config.yaml
tie_embeddings: false
optimizer: "ademamix"
lr: 0.000311
beta1: 0.9
dataset: "wikipedia_en"
MLP neurons of a small language model. Each row is named by its layer, matrix (gate and up: input weights) and neuron, and shows model dimensions 304-367. Each number is 128 + 24 x the weight over its row's rms, rounded and kept within 0 to 255. A neuron's up and down rows have the sign that makes its largest values positive.
Before each neuron's rows, "fires after" lists the tokens most often just before its 100 highest values on Wikipedia text that the model never trained on; "fires on" lists the tokens most often at its 100 highest values on Wikipedia text that the model never trained on.

fires after: "2", "9", "1", "0", "8"
fires on: "9", "0", "7", "6", "4", "5"
L6.gate1506 [138 166  89 130  85 138 131 132 106  95  92 126 175 131  87 130 121 117 129 201 118 108 135 133 149 122 151 148  71 111  88 107 150 151 165  61 190 136 170 130 112 112 119 135 121 151 131 169 180 174 128  94 143 132 137 116 137 120 119 140  93 130 177 110]
L6.up1506 [132 133 119 111 146 114 106 154 120 118 137 115 129  95 155  69 152 152 120  79 109 100 134 135 122 104 100 127 110 153  94 109 171 153 103 131 119 150 171 116 131 122 145 107 164 147 134  92 121 149 103 149  66 124  94 123 102 151 148 109 150 124  95 100]

fires after: ".", " |", "\"."
fires on: "\n", " |", " "
L6.gate479 [155 133 112  98 147 141 128 174 121 135 121 164 115 141 157 111 136  76 105 135 128 131  98 115 143 138 132  92 121 153 133 112 130 124  87 111 140 156 130 160 129 184 144 138 111 115 135 144 130 126 142 180 149 115 122 110 140 137 178 110 139 138 138 118]
L6.up479 [134  89  95 103  92  72 137 132 137 132 139 107 124 169 134 108 125 131 146 127 150 126 113  92 151 161 124 125 116 143 127 156 179 106 110 158 141  66 145 101 112 142 140 143 103 153 141 108 136 120 129 106 143 109 190 122 120  98 124 111 139 139 123 149]

fires after: "2", "0", " ", "9", "1"
fires on: "0", "9", "1", "em", "mar"
L4.gate1443 [134 135 127 154 131 120 170 121 181 153 104 127 103 147 123 153 146 135 109 122 154 145 126 137 120 120 142 129 165  98  88 156 133 146 133 134 105 158 163 106 108 168 127 135  90 158 121 129 137 104 162 130 147 164 143  83 118 166 104 152 111 138  79 126]
L4.up1443 [134 152 156 108 172 129 115 138 160 134 128 136 137 149 144  86 102 126 183 152  88 106 132 132  89  95 139 130 143 133 111 153  73 135 135 156  91 124 103 148 125 139 173 124 170 123 150 129 136 158 144 120 130  99 188  86 107  77 120 111 147 133 169 100]

fires after: " |", "1", "2", "9", "0", "6"
fires on: " |", ".", " "
L5.gate158 [105 118 109 131 163 130 111 155 158 141 152 161 116 118 126 171 126 113 114  96 102 112 108 172 164 117 115  70 137 158  80 123 126 128  85 141 125 120 130 143 115 193 129 126 106  92 135 124 149 144 106 117 146 132 150 129 141 136 121 178 153 137 108  99]
L5.up158 [108 109 155 142  88 128 108 119 137 124 154  76 132 128 147 137 178 144 134 127 122 104 134  81 115 140 128 110  84 111 127 117 134 114 140 124 121  96 131 134 103 124 101 151 136 172 147 124 102 119 167 123 127  95 121 126 109 150  76 115 127 131  98 147]

fires after: " ", "1", "0", " |", ",", "\n"
fires on: " |", " the", "1", "0", " "
L4.gate577 [105 111 164 158 156 103 120 117 149 183 138 131 139  74 110  54 161 158  95  93 135 113 119 147  93 127 152 135 143 125 130 123 131 151 145 126 116  95 131 117 119 136 134 102 157 113 141  99 119 119 145 126 189 130 157 175 125 161 115 127 138 191 104 129]
L4.up577 [141 112 138 125 154 131 116  92 131 171 151 186 107 127 149 103 140 115 149 167  89 120 180 123 160 101 142  92 164 113 133  83 103 126 153 172  95 151 112 167 116 169 123 116 148 138 158  84 126 148 134 124 109 113  93  76 111 118 155 128 128 121 137 130]

fires after: "\n", " ", " O", " we", " Ha"
fires on: "\n", "'", " |", "s", "1", "2"
L6.gate551 [131 139 148 135 103 140 187 133 130 117 134 109 149 153 169 114 137 141 122 139 155 125 139  93 138  79 112 123 179 110 118 120  67  99 131 108 112 150 142 101 130 171 131 171 106 146 102 103 152  96 141 141 118 165 151 102  87 156 136 162 132 142  97 139]
L6.up551 [ 85  72 119 143 100 160 176 136 112 168 131 143 198 132 143 131 108 137 134 119 122 130 127 150 119 122 151 157 112 146 137 147 102 130 122 142 148 128 148 176 120 165 162  83 138 157 117  85 141  92 167 112 119 128 136 117 130 143 120 130 142 127 115 121]

fires after: "2", "."
fires on: "0", "."
L5.gate934 [113 153  87 144 103 118 211 131 133 185 120 137 140 152 127 134 143 121 119 144 150 129  94 116 168 102 138 114 145  99 113 109 112 131 101 150 176 111 113 111 128 219 107 129 100 127 137 141 143 113 139 119 109 128 159  90 150 139 109 128 134 127  86 125]
L5.up934 [133 162 157 110 165 112 109 103 152 102 159 103 138  75 158 114 142 152 109  93 118 125 165 134 107 122 139 147 169 155 176  92  94 101 158 103 114 175 119 149 144 125 114 147 139 118 122 128 112 148  63 141 101 129 148 135 119 171 121 123 130 163 126 108]

fires after: " ", "0", "\n", "1", "8", "7"
fires on: "1", " |", "0", "-", " /"
L6.gate34 [ 91 133 134 155 180 121 110 123 116 133 132 143 176 111 128 149 145 110 127 158 116 115 163 132 142 151 108 115  96 140 189 147 111 124 127 150 105 104 109 105 125 172  97 128 119 121 136 154 154  92 193  65 101 131 135 136  89 135 172 142 145 151 125 141]
L6.up34 [ 79 120 135 155 130 140 146 131 157 161 146 142 151 133 127 107  90  95 147 113 137 111 130 145 148 127 148 128 158 115 153 126 101 143 140 163 173  94 146 138 101 127 141 142 130 126 156 112 185 123 180 135 101 112 149 147 132 158 112 150 195 141  88 129]

fires after: " |", " ", " Party", " Title", " Team"
fires on: " |", " ", "1", "\n"
L5.gate708 [113 101 104 129 119 123 105 131 115 164 141 126 135 123 138 176 126 149 143 113  91 149 125 109 157 164 123 136 133 125 139  78 120  99 113 107  89  62 167 136 118 147 107 132 147 127 163 168 112  98  81 112 178 162 154 131 135 158 155 186  92  95 131 128]
L5.up708 [127 121 145 139 173 129 119 148 121 108  86  99 106 121 122 122 139 102 119 128 115 129 135 137 151 131  84 110 133  98  93 102 145 118 131 119 131  82 141  81  96 107 130 110 145 162 122 187 118 142 120 129 130  97 104 131 121 119 131 130 127 146 103 125]

fires after: " (", "-", " ", " re"
fires on: "1", "op", "ap", "sh", " Born", "ir"
L2.gate8 [140 117 139 155 130 125 137 100 104 143 128 170 104 156 139  68 115 137 118  94 175 116 140 148 138 113  97 135 139 104 113 153 160  82 135 158 148 132 142  84 117 155 114 120  96 107 118 140 140 115 183 109  97 122 143 114 149 150 103 135 149 211 102 124]
L2.up8 [164 146 130 135  77  80 120 142 149 170 100 134 122  84 176 152 154 115 151 135 132  74 153 135 148  68 104 125  96 138 117 110 104 160 119 134 107 130 156 131 121 134 133 134 126  91 126 145 139  85 155 101 100 126 120 140 155 133 140 111 104 131  89 146]

fires after: "0", "9", "8", " ", " |", "."
fires on: "1", "0", " |", "\n", "9"
L6.gate497 [122 148 128 120 130 158 160 114 151 115 130 127 135 100 149 149 141 151 166 172 162 139 135 144 135 137 136 117 140 129 120 175 132 150 124 126 133 147 113 157 104 137 109 156 120 121 115 126 165 124 141  89 130  66 158  68 114 115 100 122 131 123 103 125]
L6.up497 [165 123 168 110 136 116 146 110 100 116 131 108 137 144 151 125 124  78 131 113 138 172 116 153 120 166 148 148  58 161 161 118  99 119 133 142 150 139 142 163  96 142 130 127  88 133  87  93 123  94 162 123 109 100 133  83 133 122 117 119 140  73 118 128]

fires after: " ", "3", "2"
fires on: ".", "2", "1", "ne", "bat"
L5.gate451 [ 93 127 139 151 117 118 120 133 106 154 126 141 130 168 144 133 116 128 122 153  92 156 162 124  92 119 114 149 104 122 125 124 112 126 101 111  98  91 117 165 140 151  95 118 148 106 144  88  99  99 165 137 119 109 131 127 137 167  99 153 142 138 162 117]
L5.up451 [101 131 117 107 116  99 154 121 139 129 128 168 141 111 132 121 158 138 144 101 159 127 174  88 107 126 141 159 157  85 102 121 146 110 139 110 110 113 118  94  92 102 138 132  87 155 113 128 138 105 136 161 144 104 151 138 118 140 123 120 129 106 125 126]

fires after: "7", "6", "8", "4", "1", "2"
fires on: ",", " August", " March", " November", " May", " February"
L4.gate970 [133  99 156 156 137 168 131 115 130 124 136  98 108 141  84 149 156 125 122 138 156 120 111 148 129 112 130 113 124 119 105 104 115 145 123 186 161 109 136  84 158 155 120 115 129 110 146 133 131  88 149 100 129 150 131 135 139 126  56 133 111 103 116 107]
L4.up970 [ 86 100  80 158 139 146 111 161 154 132 145 104 116 114 151 111 129 147 149 116 153  88 102 134 119 116  84 114  93 114 146 139 139 115 133 124  91  92 125 160 163 128 156 127 147 128 135 165 158 115 167 135 125 111 151 142  70 106 119  75 130 105 146 125]

fires after: "0", "1"
fires on: " |", ",", "0"
L4.gate1412 [139 108 102 112 167 124 140 120 125 164 144 138 158 115 120 135  77 120 115 119 103 123 143 149 118  95  89  95 162  91  89 128 118 137 120 133  89 146 147 150 100 127 161 157 115 109 125 105 111 118 138  64 143 114 151 119  90 169 137 141 104 165 183 101]
L4.up1412 [120 114 173 144 150 130 110 146 143 106 133 144 121 122 157 108 155 138 139 110 104 117 118 122 138 111 100  87 139  99 146 145 141 123 140 158 142 126  73 131 156  97 146  84 110 136 143 142  97 147 139 124 115 116  82  88 108 113 160 162 134 128 134 141]

fires after: "0", "In", "7", "9", "–"
fires on: "0", "1", " ", "2"
L6.gate559 [131 118 133 158 145 123 166 166 138 130 109 128 121 117 134 160  87 105 109 105 137  97 122 130 182 140  90 120 167 168 114 163 127 148  83 118 124  98  93 134 151 159 101 151 113 124 107 105 144 126 118 119  97 108 139  79 168  81 119 152 140 114 152  57]
L6.up559 [127 166 121 128 140 129 132 157 127  74 132 116 109 157  90  82 142  94  75 131 187 126 106 112 121 131 115 128 142 139 125 126 148 151 115 134 126 122 115 100  94 112 160 138 134 135  90 119 114 149 141 140 118  88 160 139 122 131 119 118 115 171 122 116]

fires after: "0", "1", "2", "7", "9", "8"
fires on: "1", "4", "5", "6", "8", "7"
L2.gate512 [119 129 119 157 130 123 126 124 151  80  91  97 130 136 134 142 128 131 144 129 110  95 131 168 143 138 116  77 121 104 145 119 113 177 105 132 148 121 147 156 143 102 112 149 151 131 171  89 149 119 132 108 103  92 132 127 141 128  74  98 139  77 139 129]
L2.up512 [145  94 108 108 117 157  97 119 100  90 128 161  79 149 112 131 121 140  97 154 154  93 143 125 134  84 119 109 124 134 130 117 153 136 127 143 134 134 120 159 112 110 137 120  90 103 118 146 134 124 154 154 104  79 141 137 101 127 121 110 144 106 112 139]

fires after: "2", "9", "0", "1"
fires on: "0", "9", "2"
L5.gate1061 [145 149 127 153 141 115 164 126 146 173 160 120 113 109 114 167  96 138 117 167 133 122  97 123 164 139  92 138 123 125 130 104 127 168 103 137 110 161 179 150 130 126 134 131 107 125 120 114 123 113 134 127 130 141  94  75 116 135 123 120 141 144 101  96]
L5.up1061 [172 114 162 114 104 101 119 117 143 116 140  76  90  99  89 114 127 129  93 138  68 186 117 139 106 174  93 164  93 132 136 103 154  81 129  99 129 114 160 140 149 124 155 126 117 137 125 169 131 104 110 131 146 114 123 113 148 199 104 121 113 132 128 142]

fires after: " "
fires on: "2", "3", "4", "1", "6"
L5.gate69 [112  90 145 121  96 138 147 113 118 164 139 111 155 131  94 132 134 148 120 118 111  98 154 127 108  93  99 141 115 120 124 146 110 110 169 126 143 103 132 145 155 154 118 137 111 140 164 102 133 127 171  78 139 107  93 138  94 146  69 134 122 143 134  84]
L5.up69 [126 157 125 133 145 127  98  96 155 129 138 148 138 110 142  81 151 118 115 149 132  75 171 130 107 142  77 118 101 145  98 125 122 140 129 162  71 180 169 164  70 122 105 125 101 145 145 147 109 119 108 157  88 115  96 114  91 155 152 151 116 119  76 125]

fires after: "2", ".", " In", "0", " By"
fires on: "0", " the", " In", " "
L6.gate512 [134 155 116 123 132 105 126 148 181 119 112 134 109 117 107 125 110 136  96  90 148 110 113 165 163 136 150 120 164 159 146 139 139 119 123  95 148 137 121 161 154 187 113 178 116 160 130 149 148 134 119  85 114 128 201  86 142 112 113 135 125 147 104  98]
L6.up512 [160 104 127 104 137 122 158 144 149 122 116 147 146 129 144 135 121 129 141 156 146 121 115 105 129 130 142 117  94 129 133 116 144 128  78 136 112 157 134 108 140 167 127 121 101 155 102 138 113 135 166  97 123 114 140 128 144 143 156 123 110 139 127 157]